config = dict(
    head_dim=64,
    norm='rmsnorm',
    norm_place='pre',
    positions='rope',
    rope_theta=10000.0,
    qk_norm=False,
    optimizer='muon_variant',
    lr_head=0.00792,
    max_grad_norm=1.0,
    warmup_steps=200,
    batch_tokens=131072,
    max_seq_len=1024,
    doc_mask=True,
    train_tokens=632600000,
)
MLP neurons of a small language model. Each row is named by its layer, matrix (gate and up: input weights) and neuron, and shows model dimensions 64-255. Each number is 128 + 24 x the weight over its row's rms, rounded and kept within 0 to 255. Numbers have three digits each. A neuron's up and down rows have the sign that makes its largest values positive.
Before each neuron's rows, "fires after" lists the tokens most often just before its 100 highest values on Wikipedia text that the model never trained on; "fires on" lists the tokens most often at its 100 highest values on Wikipedia text that the model never trained on.

fires after: ".", "\"."
fires on: "\n\n"
L4.gate360:124126127133137113082144114169150113116131165094146111080082109120083113122104149117121172112141140122122157153142110148098152148118175166068167165148101139086174133120117131110108118096171157109112076127120108164140122173132087153125115127138138122155105119156113120120090158096109112187130130140087143130133125115104175121097150148112089107122118117147121147119099116140099105135141117101175137142134121132132140144130126152147117162092127098119168129128148131112086116145108143106137146117116130132138088108116132115167092127154208136115140189186140092097146141124188146152
L4.up360:100130102106110148151168159112125122105103126100133137114095111106095162118084151138137116162143128101081101164132075125108137091146147114126142147136128071133148096128149148126094113155166124107131145104158110113109108126110135132115127073161134118078104121112098125157090088155143130159112105131096136134140140106153145114090149105134102102095167128129129111154114132092122104116130115125096117164133089157154145166128099099158115116161103155151139124085093172134107155151117141110163115164171107147166090083117114105166092169131117160168123081157156095164103178149116148154

fires after: "| ", ": ", "a ", "(", "; "
fires on: "2", "3", "1"
L5.gate731:128100129127158181145129102123081115119151113100140115086136106146148164116124132146122097161140140130132130088154105142116111156193127119114146120094147112185069104170158158124137130168112132122130116118138130101119161090088138147098158135159078126149112193111122125166092101102133148164105144168108116156136155117128140104117105137125105116171111137135099178124123143115153151112074161120109107146144104128124155110119109105122135165143105120143151135122127135128160085147178125162143128088110130181160144109114109140094154140107114134103128127113151114162145138084154150129
L5.up731:119093115147148125159128145130183139142171139151153139139112146108160126122126123123142099117170134110149129157136112137147120154144124121116097164126167103135125131106119169135080130087148134130124156155112125108159096128116080129151141142088147150148120139173091158138117120081107064143107127114129102119144151163136122162142149132111131117101128161158167146157132156142129097126113107159093159150152089112167141151143119118125170098172146144105156171161133119157120121163151102096112145109129063120140189159131130123140131144108149098111150092101123141101154132166111156092

fires after: "===", "==", "and", "ugg", "st"
fires on: "\n", ", ", "\n\n", "est"
L4.gate656:132139129116133120146126088138131086129123134084125099108134139122126137057182127136106161125134129085118114141192159158113112153120177120148150154156122131105140131143091168126133077110087175110142160163130101118131123114145145128194179106113143084134130180091106127103163135073136115143124134128139091126155117149174122102145077113140112175120141147122135128130135153109144101095159118088132145142109146160129167134114135091134108110131094156160125150130122143094104148137132159137082107129138146131112101116141121098132089166076139140158124121141164122122135137129129152135
L4.up656:123143123123154088143118133131131111154131164161151153097130117126146104130136118138148158113109129139086111127142099103140119182115189155124139083142152159118138173134159157137108098130169155128172138152135086166150108131130146157101143121111106177115160120030132126124125122145129104159114121111136131160078116147102128090113070099107117132134140108145142131133141112132142122104148075156145125069154101142115167168114092119102151108129130110148137120113133104132158115110141112140080092147142146125102088088116102124104091144117134133123103094106130105131120097156129147132

fires after: "| ", "of ", "s ", ","
fires on: "4", "3", "F", "U", "2", "4 "
L7.gate513:136090098144135090142210115110139165118114143205117116168142134111097131135113115105109126134150123149121131166167087078125097139122106116131090166149105136131138111127103135126131119148143104116158127117117158119143126156141096143160127102133139105191138107133094136099132105104121138147151112126117097175109158125105102160143107110141157130179108137115164169114137096106168139155103125118084176121098125117122120134107077115107105120151166114096153136156142119160154144149127098130110137096112131092157133127127112135148142155128161146114142133093129129155128185135075113137
L7.up513:172146094151111131133125171077152166147117180119094141085128185135151138162102091132112110165179120144113164127134124120106112139122106156121088153097107131085127168130159079140145142171158134141131101117129157143119140109133143129111117089148129100130115084123084155128140139109105106111096114109102117136103134141132084109125090123137119138174124148151151141101114124123149128111052099117130115133145120084149128147103133167120103127113113117108175123117107122170178128151164114141130099108121129116121156148154131122155184118129140119198106102103151124114170170127162159156

fires after: "| "
fires on: " "
L5.gate371:155132113105123113145125105127080099065157127166104142125143087147103110133102111090090125128135109118141128163142093100138148108113156135134109109110095152100123124140094103185151167107130108142132111120121110112158176138116142142139138100112121131123121133113115090127084105083081138116120120128127155107128145153173075103155130123093131120129112136144180161063106140099114109104170193106151107102092152173127170114118133108122121125150149124117136093162133104097164176137098137130146116103125124146172095110125115143112117116124112140160133150116110096148103125163159133166
L5.up371:132105156158111142111115146124178129121084160109109112112144132110120119134119122126147093163113134130122109131160137127177105112131197140105161138133115136123145117163111165126180124108125160124116163135137140091152121122145130111168142162109099140124139130153120084130132133096165107070114142123119121102115136127114107141252139152080138161155132135105131128129156150114157135133108121141127106150180127155169158128123122111130087126160120106115118164148157102111128116118147119155153152105116143152138121128147171119121105143141114111141147124085140101140115173079158155120

fires after: "G", ":", "p", "g", "min", "| "
fires on: "0", "oth", "ist", "ul", "ord", "ast"
L5.gate762:150130131086164138120084168102098143117120120096154134139163074109114146129139115120147128079175085136142180152149137133150114132135124114106141103098129115138116121147109145148161118158142143175155127098165101100128165101097101133097122113127085139098142117147128137147134157132107139128132130157096086146141144159072114120180154075108100119150131127123131127133123134112122107119112135179110138109096189106174126151143140148126111117121132114153190120136113126144099127165100148116134103120157114121134126130146080120127152154130104089148134159140122134121098142131134121152
L5.up762:114124129139106169130140103152144132121132129081160107128121115179127109186117113105130147111125114097171137109107104141170085150116125116122126096115137127151139127101122173146133128163137143086148103120163101061145096140114123109101109137148112160119136165142126126139162124094126127113139102174117139137146097103128149110147177123172087133140112139125157141123105148110115082140134084144119136105177106137150159098109111104151104110115118158140107091133155112118145112091134098110109120093155127171098123092119119081136101117129122138093126097159117155139077127135133105163

fires after: "| ", "; ", "(", ", ", "- ", "r"
fires on: "A", "T", "Mat", "s", "E"
L7.gate299:115132196137131142115109120139111173169098132113138099072118135097142147133102144120125148126142091125128123150134110144123133127087108166135135142118140129144151113134111167136129116122132165137157131107162155141130135149137109088143128092147127101155151131136122112109137107147131171113136098187119134141150156153159133105109121148130125067130109142145174123163083122105140121111091130126108151115145128064169084166113118122136123140152105152134141062085076153150132081090116125162136124088111163143093128151140115111144118114163111109131099100098100123116188084138162133122
L7.up299:107150198125126102141123107121130101094109120156139135100160167122144117169124138125109155199131116163098147153095127139110125127139139074102127124115129161143079132126134156120131127115126120143149134083158154094119126158171123151131091114142067148133122127169127120119141087114163121137141101129096118133156128107152127125147119168123187116126115145114120142118117114119147082143141130102104140136172156171127179156113101111125100129160199105123144155140157175166140140178108114117132152141144079151156077131142133114149104112154090098118119110142133135170139146164145175146

fires after: "| ", "0 ", "0"
fires on: "| ", "|", "0 ", "— ", "+"
L4.gate208:143114139139122083130134127145147098172143149127092140134116126110171113149082146127157129130092154115140145115105096141126139163127133101165126165120163148113187080125128101113122121169160176155116088096138123098154177105115113148097137088175139126152137077141125154107102121087147133132121087159137158155110086068126181138130138150151136129128080107150121139094166135152148132098100098154139098147106111140160148115089179108131117145142098139104131100138168076116086147167079089134135125140102147118155151161131125126138133123116149115150150130123139120162126152141085105099
L4.up208:142138133162152121092163127147105088147160118071130111168139086122211139124115159135114168095137128127127161111099133139111140168138095149152195103112147137150155126127156080092143092094199143162157104130153129168096136114143135129151157082149124129116137137121119158109102123120137127160136120155118118138108051099138122111142144106145148155061098148155129095139154173122082115135114132134109137101100132151174128161114138150082100126165145126133143170096132149093141152118108104126111109114168147127164123117134103133110140124110106122123120119110165153166152140155112109134

fires after: "|", ".", "er", "e"
fires on: "\n", ". ", "\n\n"
L5.gate598:156135136106116078175131130119174131127141113093120104119144111082100152131132149090151092137106160169158157121137122100157142104138103156128125156113110150129149127134148120122169122106128129106125132151171123145166118138132144124108103089122096095118127142118191079089090109131144144105094134109096140089135123152083143133097131103119129123154111114116115133127136131159170107098162126174114161099148146150130148136150080168067134127160129110150100093118166143112127121132155131129122152100133149138107101154140129125135107138196141137147171115107120103079105094131130075129
L5.up598:141146165132084128156167113109128148164113105157139166136091132131135105122139100144135123072130108169122086169141127131111121131198176119138103116127113138130096132178135146106137118143154139190142142100133130125173121155195145107084145175151106079142163131122077156119113106145163084129128123135142077140157128125121114108121149155155119117133129124105139098094110127144135112129101155120061113122162115101112149129105135125131144126126160086110143107162114111123118165138102096132091123166118190119110134097140111114113105103123150127103111142124159115110113157130139120169

fires after: "| ", "- ", ", ", "and "
fires on: "D", "R", "T", "B", "J"
L7.gate364:121094207103183127176107155092144118145104138104124154095140133119131149105089096135062120177087147139126162127155126128153138143138170120124144126131107076110126145104135160161134126119150142113113144140137118110147131150171171158153129112157081128156134174090128137115117104142136123157150101111173130145127115097147173128117115138100134113158129103182112135183145138126129146109123137115129151129104139132123105104142144074120122128164156119128120145149114114127087108167113142121090148146142095144117096101145158139142108096147146099142098146109163105132137121150203125156
L7.up364:120104155167147152121149146108134132137101153087081151096111137142103131144161105143150124146136115105126127103122074133131128164136096151069129124145154149158145154148108147101166095126148086112140127157148150149148151136139072117144119135136166182130129138134173113107084119161082122088136130140137155095100163148107148079142109129134155131064141169118152099116153085135159127123149149158128113153117149114120089102135110104151131097100156097140122144145134127134149120128151060139121143111115125114096112105115098132155141094131097147171161109125089106142169104144125113139

fires after: "|"
fires on: "\n"
L4.gate797:129164075107132132116100107124154127124114124152115177133079112116127140112131107111086131163147147098112147136153113106142127140125101116103112116125132149128169154118114130155124134173148149102143126140148108132139115140139091120143131107076089132121158057101143119124126161119157154064124109096128101102138080143124119111142132141090129136112093127106096132157092151096143095121138145149084104111153098163179135128167128140150158172142158146122122150118109148135073114112137183116108104134103182123077121118157104127161090121166125148140165142139123124138177120131151120129
L4.up797:094175149105155068117119130091145149120108149151139129153124115137130152132130117136139142080133159172106129113137104110111141164134115091139086144099134158110131134142110165113151156136095133132124084102175125185167116116124179133093155136129130111146111128099100163115146094077150100126172148112103118119167116083128103122146123121142106132132115125125133150116156138107151095093099111056138114142136137123143097144142125129143148141157191164126088106079121141156125138108161083137153138125120138158086137093104117105126137121118117149115124142127167130150141112119155105134

fires after: "|", "% ", "| ", " "
fires on: "\n", "|", "pl", "per", "±", "p"
L4.gate600:151107150113100136140185163125146109134152137151152131118153135102149112102155167146173143107095141154137110154137165124133102173141142130151136087148153125122108115135053111095130118136167134118152101131097150123097128149112115129105121163158138085095133108132125104096128135108144133135073118144144138148126112115154122122130116106138145133125113144094146074108097117094099125121149142095132113105127128139134120143141100118097171133144099082174127148136118120162150124073122103115122111117121124183092106056128123160184135105163094128150128120145171145116161162112121103128
L4.up600:138122168134148114130130091091112122149162099092139149137129177163112123147077132147141175155085128129125137136166131120089157135162159166136171137140130167131145172168090133124135181106152143116106129141141146125134170118178127097121152134159138098168116125084156146130158115140155129163141108090137065184106136094116138116156119119151153150126135137125135164146107121106142149131128113108127132114101116114135134129118124151155110103128123156120148128115122107140086125137148144129117165116132128115140142139126100157150177146155099140103149134156182148139158121102125125151

fires after: "\n", "\n\n", "==", "Tr"
fires on: "- ", "\n", "ack "
L4.gate50:180093124133121146163122156127131166154128089134163094141104170133121124112111150135135112113097126147133150162154151127086099088107151103130110095112157155149112120107131152154083117113088120097114102080130107129096180112125096138159150134147088108111095079127098133071101094158132128135121122140149134141089108120117164126118114165150139179144171131144107071133101119131108106094125123117146127147160147098117139104127099180144133135108141135162137123139124115159186113134128135093116129115125121136120167129143130138150162168113135146132106190161080118098097139108101129114
L4.up50:143156137097146081128142129117108086162150124114111101135133143168134145145129125154115123119097106182106155121128122106120153138140138125151128147133126159121154126125097173100112125089098167144140109146114146118164140152137119090095131101152079115122164148076099124136133153074163145149112099135106116125177142136109114137109104117149154158134137147192106137146099112084154138112130100117125121143162156102133118129083130101123123133109140131142140140111152179158124120107149117100108121149117139131075126166164120131141115143121132076107139142131112114128141125141147128136

fires after: "|", " ", "W"
fires on: "\n", "|", "on "
L4.gate773:138147108114104059137115117123132141099131137084132138078163128134128090110128185139141125140117125126152150155151131097111163129108119141130146101128108169147102094157098134124118119099121109110128133077152105117137145162125104127123137137116120141117081096144127112123189146126116114144119105109149159149133142117118133068152085115133151155116106113137150105095164135128126130127165110116110118118116096163129134162169128140120143140092132125136131126100115140131091126147088106124163135160176088147113106138098136119116126127185106126150140087120111210164116134119154114182
L4.up773:132104130179156128165142150138080141128132110149141096134142122078140090106133139156153110088136096148164128131087150135118101126129159101166152139119113127153115097125106107082189166125131085164163161104139075134160130158100124073097113113150125109072128141108143145125168137164115114131132143111158105162126134122147166169173114122105137138169124109130119118154171123142125144143113147139119099149131144109114123168151147133107110163140129167137133088100163114115155125153147139160116094135164138149134121167144129131145125059122121104114142120177111122143095098114166090147